config = dict(
    num_key_value_heads=2,
    norm_place='pre',
    parallel_block=False,
    extras=['capped logits'],
    init_std_o=0.0,
    decay_shape='linear',
    doc_mask=True,
    max_steps=6131,
)
MLP neurons of a small language model. Each row is named by its layer, matrix (gate and up: input weights; down: output weights) and neuron, and shows model dimensions 160-255. Each number is 200 + 20 x the weight over its row's rms, rounded and kept within 0 to 999. A neuron's up and down rows have the sign that makes its largest values positive.
After each neuron's rows, "fires after" lists the tokens most often just before its 100 highest values on Wikipedia text that the model never trained on; "fires before" lists the tokens most often just after its 100 highest values on Wikipedia text that the model never trained on.

L4.gate686,176,206,195,222,189,211,202,174,246,193,206,196,201,239,190,178,180,204,207,190,216,194,220,225,221,196,171,222,226,209,171,182,227,213,214,160,213,185,190,221,197,192,203,196,191,227,185,153,203,174,205,217,187,201,231,188,149,192,195,193,210,199,190,210,207,211,213,204,188,175,207,231,183,220,174,231,220,219,224,222,199,190,175,181,207,184,186,222,199,218,193,166,182,223,233,197
L4.up686,200,174,203,198,213,201,204,209,181,159,220,176,231,231,215,191,194,220,186,177,212,203,202,182,227,186,198,212,176,193,222,163,216,227,224,169,216,225,200,176,190,237,191,156,198,212,218,205,200,205,184,208,191,220,183,211,170,193,225,197,198,197,206,212,206,198,197,192,198,178,219,188,233,191,211,195,202,263,193,201,242,187,199,198,197,162,209,204,171,170,177,182,202,196,174,190
L4.down686,170,208,199,202,213,209,198,205,179,215,196,182,196,208,212,194,172,203,166,168,198,217,205,193,202,188,196,195,166,223,228,152,202,205,198,179,235,195,197,172,213,208,194,179,198,201,173,232,205,203,173,239,195,232,178,203,211,191,202,192,204,203,203,215,233,198,202,149,209,196,193,180,223,218,233,190,229,214,189,183,233,204,208,198,191,183,217,185,199,216,154,190,215,198,181,201
fires after: ".", " =", "s.", "y.", "er."
fires before: "\n"

L4.gate602,205,227,216,225,220,182,193,217,211,197,181,169,204,205,171,195,173,189,218,156,207,189,208,182,198,174,203,182,245,238,210,192,223,199,202,170,203,217,217,199,171,195,178,195,190,286,210,190,194,207,204,199,176,182,207,244,225,197,219,223,209,194,213,204,206,205,159,201,243,189,191,203,238,227,201,213,220,215,207,235,198,211,190,220,205,198,230,219,255,200,189,206,183,234,170,196
L4.up602,185,172,199,173,241,203,196,192,201,209,173,174,177,216,200,215,197,215,226,221,191,149,196,235,243,205,228,199,200,222,238,181,194,222,197,208,195,179,186,226,183,198,194,199,214,217,224,217,197,158,209,192,198,202,215,183,238,203,187,194,201,208,208,185,187,191,192,189,217,217,209,197,200,194,181,235,229,207,173,223,190,216,202,205,206,201,213,211,192,164,191,200,149,201,169,196
L4.down602,168,199,158,206,190,222,184,217,201,200,210,171,223,195,193,238,191,193,172,188,228,203,214,162,198,192,204,149,190,182,237,193,203,216,219,177,180,180,197,190,157,188,192,181,199,251,204,193,187,198,216,220,179,197,206,222,246,192,218,169,201,211,181,198,161,174,196,203,165,173,179,196,197,181,203,214,192,206,223,194,186,240,160,214,204,181,210,195,220,207,199,188,188,197,219,196
fires after: "==", " ==", " ===", "===", "s=="
fires before: "\n", "The", "-", "In", "==="

L4.gate774,181,260,193,224,183,196,160,223,195,209,199,232,196,187,184,208,172,221,202,195,204,161,230,183,174,201,227,210,207,231,201,242,199,215,214,188,197,195,186,212,187,201,213,160,231,203,223,213,223,232,214,224,193,183,193,196,204,201,167,207,219,212,202,197,179,208,197,225,171,198,220,171,213,206,199,209,200,188,181,190,187,184,197,195,204,199,196,218,184,175,187,200,221,206,189,184
L4.up774,205,191,206,180,184,228,219,189,198,229,178,192,173,188,223,183,194,199,197,214,245,172,193,242,221,197,232,188,200,196,162,207,210,188,178,212,219,181,181,196,207,212,232,166,237,215,209,197,217,185,243,159,162,186,185,199,200,194,187,187,194,235,228,172,200,201,170,248,199,202,179,171,167,173,193,178,221,183,166,210,170,194,198,194,193,204,169,200,169,184,193,201,193,196,208,192
L4.down774,163,187,197,224,179,182,224,181,207,183,202,226,180,205,192,223,218,214,183,211,181,193,232,172,199,198,176,169,203,207,221,182,212,206,222,161,204,184,209,191,177,236,217,167,214,194,202,222,214,211,197,209,199,199,188,214,197,175,200,221,230,220,229,190,216,205,204,223,219,236,180,218,159,219,198,167,212,218,213,184,236,226,171,203,195,193,198,190,219,187,195,194,157,182,220,213
fires after: ".", "\n", "s.", "er.", ")."
fires before: "\n", "=="

L4.gate740,203,216,182,203,200,160,226,195,218,207,229,205,185,232,195,201,172,241,231,208,210,228,212,219,202,194,190,203,203,162,166,181,164,184,198,205,217,191,179,202,172,234,177,238,197,201,218,215,206,215,249,215,212,175,198,220,213,198,166,212,243,205,179,241,226,207,237,193,191,197,192,198,187,196,196,208,171,195,223,192,196,188,166,166,234,180,216,206,183,214,211,215,238,193,199,230
L4.up740,206,191,231,252,228,183,223,239,187,197,190,215,169,190,210,237,206,228,162,189,203,223,188,214,228,173,212,169,161,170,194,185,196,234,164,198,180,176,214,208,224,196,220,231,223,205,197,209,183,180,213,187,230,210,180,207,200,201,194,192,200,187,187,188,191,192,212,175,188,173,184,183,214,189,194,176,180,214,218,174,212,225,210,213,195,193,213,206,219,217,173,208,197,201,186,199
L4.down740,191,211,184,186,179,177,197,209,224,183,166,211,231,207,214,222,215,231,206,190,172,234,172,193,195,183,204,219,193,204,218,175,235,211,198,205,174,195,174,230,241,198,197,183,252,189,210,187,206,216,184,192,196,230,209,219,197,222,177,191,191,191,195,176,189,192,217,175,204,204,168,190,199,182,233,219,181,198,193,218,188,220,171,181,227,224,195,197,153,204,208,183,198,182,223,198
fires after: "8", "7", "6", "202", "5", "00"
fires before: ":", "),", ".", ")."

L6.gate726,206,190,194,165,186,191,222,197,198,197,206,175,194,204,211,225,202,184,258,237,217,237,222,181,189,231,190,203,178,212,186,172,196,168,227,209,201,184,200,177,201,208,225,228,190,222,220,188,224,197,213,230,159,190,220,194,202,180,213,198,183,219,163,213,178,233,196,199,211,213,198,193,231,183,195,191,190,198,215,217,168,216,179,205,182,193,201,211,173,174,196,171,209,223,199,188
L6.up726,204,202,152,209,217,201,193,194,210,207,183,194,168,218,205,190,169,187,218,191,202,170,212,181,212,197,235,190,207,242,214,203,168,193,204,239,210,182,189,201,201,172,236,229,220,189,229,235,218,202,214,202,164,225,145,205,188,190,231,214,215,182,226,196,217,220,224,143,202,199,200,244,184,203,202,229,221,220,208,202,187,214,216,192,211,205,199,218,208,184,193,192,180,197,181,220
L6.down726,221,186,217,207,218,216,205,226,179,213,173,195,194,207,206,210,202,175,202,203,201,203,194,196,192,232,179,191,170,173,204,226,202,220,176,181,172,213,187,224,175,211,218,220,201,222,194,203,181,223,234,205,227,167,219,192,163,198,174,203,213,165,182,191,193,159,188,141,198,230,246,175,182,195,196,180,184,175,176,188,191,204,202,197,155,164,212,179,183,221,218,194,194,227,220,193
fires after: "|", " |", "\n", "–"
fires before: " |", ".", "th"

L4.gate330,204,254,140,207,233,213,194,210,168,180,211,208,224,184,191,179,205,212,181,203,235,214,194,215,168,218,146,211,170,208,205,232,185,215,182,204,215,197,209,181,174,211,208,179,203,199,198,231,199,191,185,225,242,198,196,189,190,204,185,177,191,189,190,206,209,216,183,171,217,200,134,199,149,195,205,212,212,200,211,214,197,187,150,207,180,171,214,162,196,242,184,202,191,186,211,205
L4.up330,222,180,223,211,189,183,195,196,145,170,209,217,169,214,232,198,184,231,179,157,196,208,203,195,194,209,222,177,226,230,197,217,223,182,222,166,202,223,197,191,213,166,218,193,220,205,152,213,242,196,189,195,166,206,176,202,202,227,199,218,202,209,247,198,172,190,214,220,188,235,222,205,233,169,174,215,205,186,191,201,218,201,174,174,217,184,198,206,221,210,202,201,240,185,223,230
L4.down330,195,219,196,181,177,223,165,199,191,213,214,172,178,194,195,167,208,213,155,219,201,217,187,203,199,182,210,243,192,224,178,173,199,181,184,203,199,189,184,210,174,229,231,193,194,164,208,206,146,203,195,227,188,172,207,181,155,173,187,198,208,235,182,224,224,207,201,189,219,198,187,187,179,226,187,161,199,217,219,217,240,162,186,227,158,189,213,216,241,193,232,222,201,214,205,226
fires after: "6", "5", "8", "2", "7"
fires before: ",", " |"

L6.gate790,207,198,183,191,197,177,222,220,201,190,210,222,191,201,206,176,194,187,199,192,201,197,235,192,208,222,180,189,200,212,202,195,222,190,181,183,203,174,227,206,184,173,222,167,192,179,215,163,195,193,248,217,214,208,244,204,191,189,203,194,194,186,202,187,184,222,205,172,229,239,199,165,173,218,182,176,166,207,219,212,196,195,174,179,218,211,199,168,193,174,201,211,205,206,208,176
L6.up790,207,174,142,265,194,187,209,210,202,211,207,179,203,196,177,227,174,192,168,204,213,182,156,219,225,205,204,229,192,228,197,192,219,214,217,219,195,218,188,216,191,178,195,211,194,211,195,180,200,192,193,180,222,205,187,203,195,190,190,232,187,209,209,192,186,178,209,174,198,172,193,218,202,232,217,185,223,211,210,182,209,199,208,201,210,188,171,195,193,187,204,206,219,199,175,187
L6.down790,216,199,224,177,215,207,201,199,199,205,228,203,174,207,165,187,224,252,193,184,203,187,200,212,217,207,200,184,217,197,225,205,219,211,196,259,172,197,229,208,187,183,203,176,196,187,188,150,170,212,202,188,198,194,198,208,198,194,180,183,212,226,194,219,217,152,176,202,259,178,176,228,180,188,221,181,206,221,228,176,172,201,170,167,225,188,191,168,201,218,223,182,217,203,218,162
fires after: " 4", " 5", " 6", " 3"
fires before: "p", "w", "v"

L6.gate547,219,202,188,212,211,175,220,205,219,207,193,177,231,235,184,185,207,165,199,213,221,237,199,246,177,211,232,239,189,225,188,200,206,209,179,213,228,247,214,195,219,201,213,226,193,200,206,195,192,220,230,213,215,189,181,225,221,231,217,216,183,207,208,187,201,179,186,162,228,210,232,218,215,193,209,180,174,200,220,214,233,175,175,210,190,240,186,229,206,186,241,217,230,192,206,203
L6.up547,195,222,208,196,212,155,199,216,231,221,195,215,218,172,236,183,188,190,205,206,187,204,187,193,175,214,203,197,203,198,204,182,186,236,186,191,184,230,195,212,194,227,171,196,182,192,211,174,187,209,182,207,206,193,212,227,199,167,215,183,193,187,178,190,219,173,159,183,184,170,242,209,201,210,209,174,185,201,215,194,217,211,220,188,233,176,216,164,215,217,180,200,204,220,213,166
L6.down547,230,219,186,210,204,164,205,215,198,205,199,174,178,244,212,173,209,213,221,175,204,173,209,241,179,179,213,258,167,217,196,215,206,171,183,221,184,183,185,180,220,210,172,221,188,203,242,232,170,218,187,238,178,191,198,201,230,219,204,213,172,208,224,200,212,179,174,219,202,191,211,187,225,215,207,200,202,180,184,211,199,174,226,206,205,179,226,218,209,159,213,174,192,202,163,241
fires after: " 20", " 21", "8", "3", "5", "7"
fires before: "1", "5", "6", "9", "4", "8"

L6.gate767,214,198,209,194,207,200,229,226,213,211,193,177,232,197,208,201,180,227,200,221,203,224,217,264,220,179,191,170,212,187,200,175,187,206,213,178,202,177,195,219,211,210,214,199,217,162,191,201,198,197,176,216,207,191,212,239,172,209,196,182,201,175,205,221,182,240,193,204,193,210,174,156,216,229,167,212,202,200,200,241,194,197,232,193,186,172,179,235,213,195,193,222,207,223,218,223
L6.up767,215,201,192,160,199,203,244,186,224,209,203,225,197,183,214,206,216,194,154,168,178,218,239,210,180,176,242,189,227,216,200,198,195,169,183,200,219,186,200,200,210,223,205,189,242,174,205,226,174,211,201,209,213,217,232,207,235,214,184,238,196,192,219,231,213,214,183,185,221,224,203,181,218,182,216,206,194,204,213,207,199,204,210,177,168,189,222,209,214,190,225,176,213,179,192,173
L6.down767,181,180,193,181,193,233,215,241,206,177,199,224,201,212,189,204,168,220,227,206,212,184,188,226,188,198,179,171,198,217,197,153,142,200,187,195,228,166,203,209,220,176,179,178,217,203,179,172,227,242,214,190,210,191,178,196,196,194,187,199,196,190,196,190,158,234,192,187,229,199,166,224,224,207,184,195,215,224,180,183,200,228,209,199,186,183,186,220,186,191,189,202,179,209,157,195
fires after: "\n", " ", "|---|---", " em", "|---|---|---|---", " Q"
fires before: "\n", "|", "|---|", "oy"

L4.gate947,212,180,173,185,195,170,210,195,220,221,218,201,185,240,203,200,199,215,175,168,211,209,225,197,175,216,165,193,188,183,221,210,184,204,220,227,219,195,189,229,229,229,204,197,167,188,189,212,160,196,219,178,218,167,207,226,201,181,201,219,201,163,175,214,162,202,236,206,218,197,231,170,235,206,183,173,209,202,214,163,217,191,206,242,188,213,230,203,221,175,193,181,221,213,216,218
L4.up947,164,191,226,205,172,219,191,203,181,159,136,206,224,193,214,197,176,221,198,203,197,220,193,211,222,207,231,201,228,195,189,247,214,191,191,156,224,182,198,172,214,181,200,213,213,206,209,180,179,192,194,191,208,181,199,199,215,219,222,185,208,255,217,189,220,191,205,186,182,185,198,224,171,204,177,196,228,223,201,242,155,192,203,190,175,172,194,176,232,202,232,213,204,217,201,234
L4.down947,165,224,217,207,203,194,231,193,196,226,175,201,183,208,204,151,193,185,191,199,173,205,193,188,212,218,192,209,220,194,211,218,199,225,204,211,218,205,210,175,202,231,187,194,249,192,180,195,184,211,169,189,171,201,223,182,214,205,188,206,198,157,228,198,200,199,229,220,195,201,201,214,184,173,174,219,219,209,221,225,192,199,203,207,230,214,167,183,187,214,201,187,230,186,204,221
fires after: ".", "s.", " =", "s"
fires before: "\n", ":"

L4.gate436,152,207,166,233,199,201,195,172,210,204,220,198,218,215,194,210,206,186,204,226,240,195,229,181,217,150,189,197,211,204,211,208,207,200,223,193,198,198,222,198,209,193,195,202,228,220,224,180,208,180,184,222,206,200,223,215,162,204,213,250,218,208,198,201,202,169,228,163,202,208,189,216,208,204,208,181,188,192,170,176,211,212,150,229,197,185,190,208,196,176,188,198,211,216,209,181
L4.up436,224,189,213,207,180,163,224,194,192,196,213,205,177,192,211,207,179,183,230,201,203,237,216,199,202,157,203,167,193,228,182,184,203,198,210,210,176,210,214,181,179,147,202,173,193,218,205,179,186,217,186,224,213,223,186,202,210,189,205,204,230,167,168,217,179,193,219,178,210,210,218,232,216,238,160,194,191,181,194,171,191,207,179,245,185,204,174,192,189,161,165,197,206,216,181,217
L4.down436,211,204,190,190,201,195,222,222,209,204,236,232,229,191,217,232,207,187,206,210,189,204,193,144,191,205,204,183,212,241,204,206,177,181,200,205,189,181,187,223,223,223,191,254,188,191,195,177,169,204,183,204,203,199,192,208,191,192,216,181,195,205,225,218,181,180,225,172,202,232,209,184,193,223,175,206,193,178,179,171,213,237,187,204,197,167,190,185,206,187,217,214,229,222,189,221
fires after: "|", " in", "–2", "–", ",", "In"
fires before: "4", "2", "3", "5", "1", "7,"

L6.gate17,219,184,167,194,202,193,207,217,156,174,196,210,195,174,216,179,220,192,212,199,226,223,223,204,200,201,213,201,213,177,169,181,216,224,207,193,199,168,210,199,223,222,200,216,167,231,220,222,174,216,249,206,242,209,202,221,215,192,207,168,244,219,237,208,211,190,207,183,154,188,202,232,196,198,182,217,185,196,183,196,186,202,206,181,174,188,209,171,197,171,212,213,174,215,207,220
L6.up17,172,193,241,217,215,199,146,206,170,190,224,220,170,220,190,183,156,190,209,208,185,236,225,199,198,204,164,185,216,203,208,211,221,237,203,195,231,162,210,227,198,183,174,221,225,212,178,209,188,199,232,180,194,209,222,232,238,235,215,176,199,224,180,184,216,181,190,219,214,234,178,221,230,209,194,186,186,186,186,177,200,239,223,210,176,187,173,175,204,176,186,201,142,204,178,222
L6.down17,190,195,226,167,195,206,186,211,198,219,170,178,222,175,192,194,170,179,196,190,176,230,189,209,194,209,159,153,201,249,193,216,188,173,213,201,197,188,238,206,222,189,214,201,214,204,212,216,168,189,220,192,179,207,222,227,202,230,182,215,205,226,196,203,208,213,224,176,200,183,206,207,198,230,189,163,220,235,209,167,198,191,206,199,185,214,215,227,198,178,183,214,197,228,207,185
fires after: " ", "s", "\"", ",", "q"
fires before: "\n"

L6.gate1022,188,128,207,176,162,204,204,200,189,219,224,155,167,218,230,200,203,189,221,243,211,247,219,214,232,190,222,209,233,210,184,181,205,189,164,172,205,215,224,205,210,189,201,176,187,188,214,224,179,220,197,234,206,223,177,238,208,225,174,173,198,203,207,182,201,211,212,194,190,196,193,179,243,234,193,191,209,190,168,212,199,218,181,165,211,198,194,223,212,180,206,196,203,200,175,203
L6.up1022,184,226,211,209,200,166,194,199,216,187,210,208,236,241,185,191,194,167,161,236,174,178,247,178,193,185,169,188,168,209,194,197,210,208,196,180,196,244,191,173,218,204,230,217,175,208,162,204,179,205,201,209,238,194,204,185,186,222,172,206,212,213,190,207,228,203,205,165,141,167,180,203,210,184,184,237,198,183,222,208,166,188,173,209,179,188,204,218,190,186,179,182,209,205,190,198
L6.down1022,188,196,218,209,210,176,204,213,177,205,219,201,214,230,200,190,245,202,209,173,193,259,202,217,174,211,218,197,172,197,194,200,232,192,245,192,218,194,177,213,198,170,212,186,194,211,213,171,177,207,222,195,206,161,163,200,163,224,191,220,184,213,191,214,255,214,207,193,200,213,192,212,205,203,200,251,210,216,208,203,212,189,188,215,166,229,235,194,240,217,195,158,157,214,189,203
fires after: " |", " A", " 3"
fires before: "S", "6", "8", "9", ":", "7"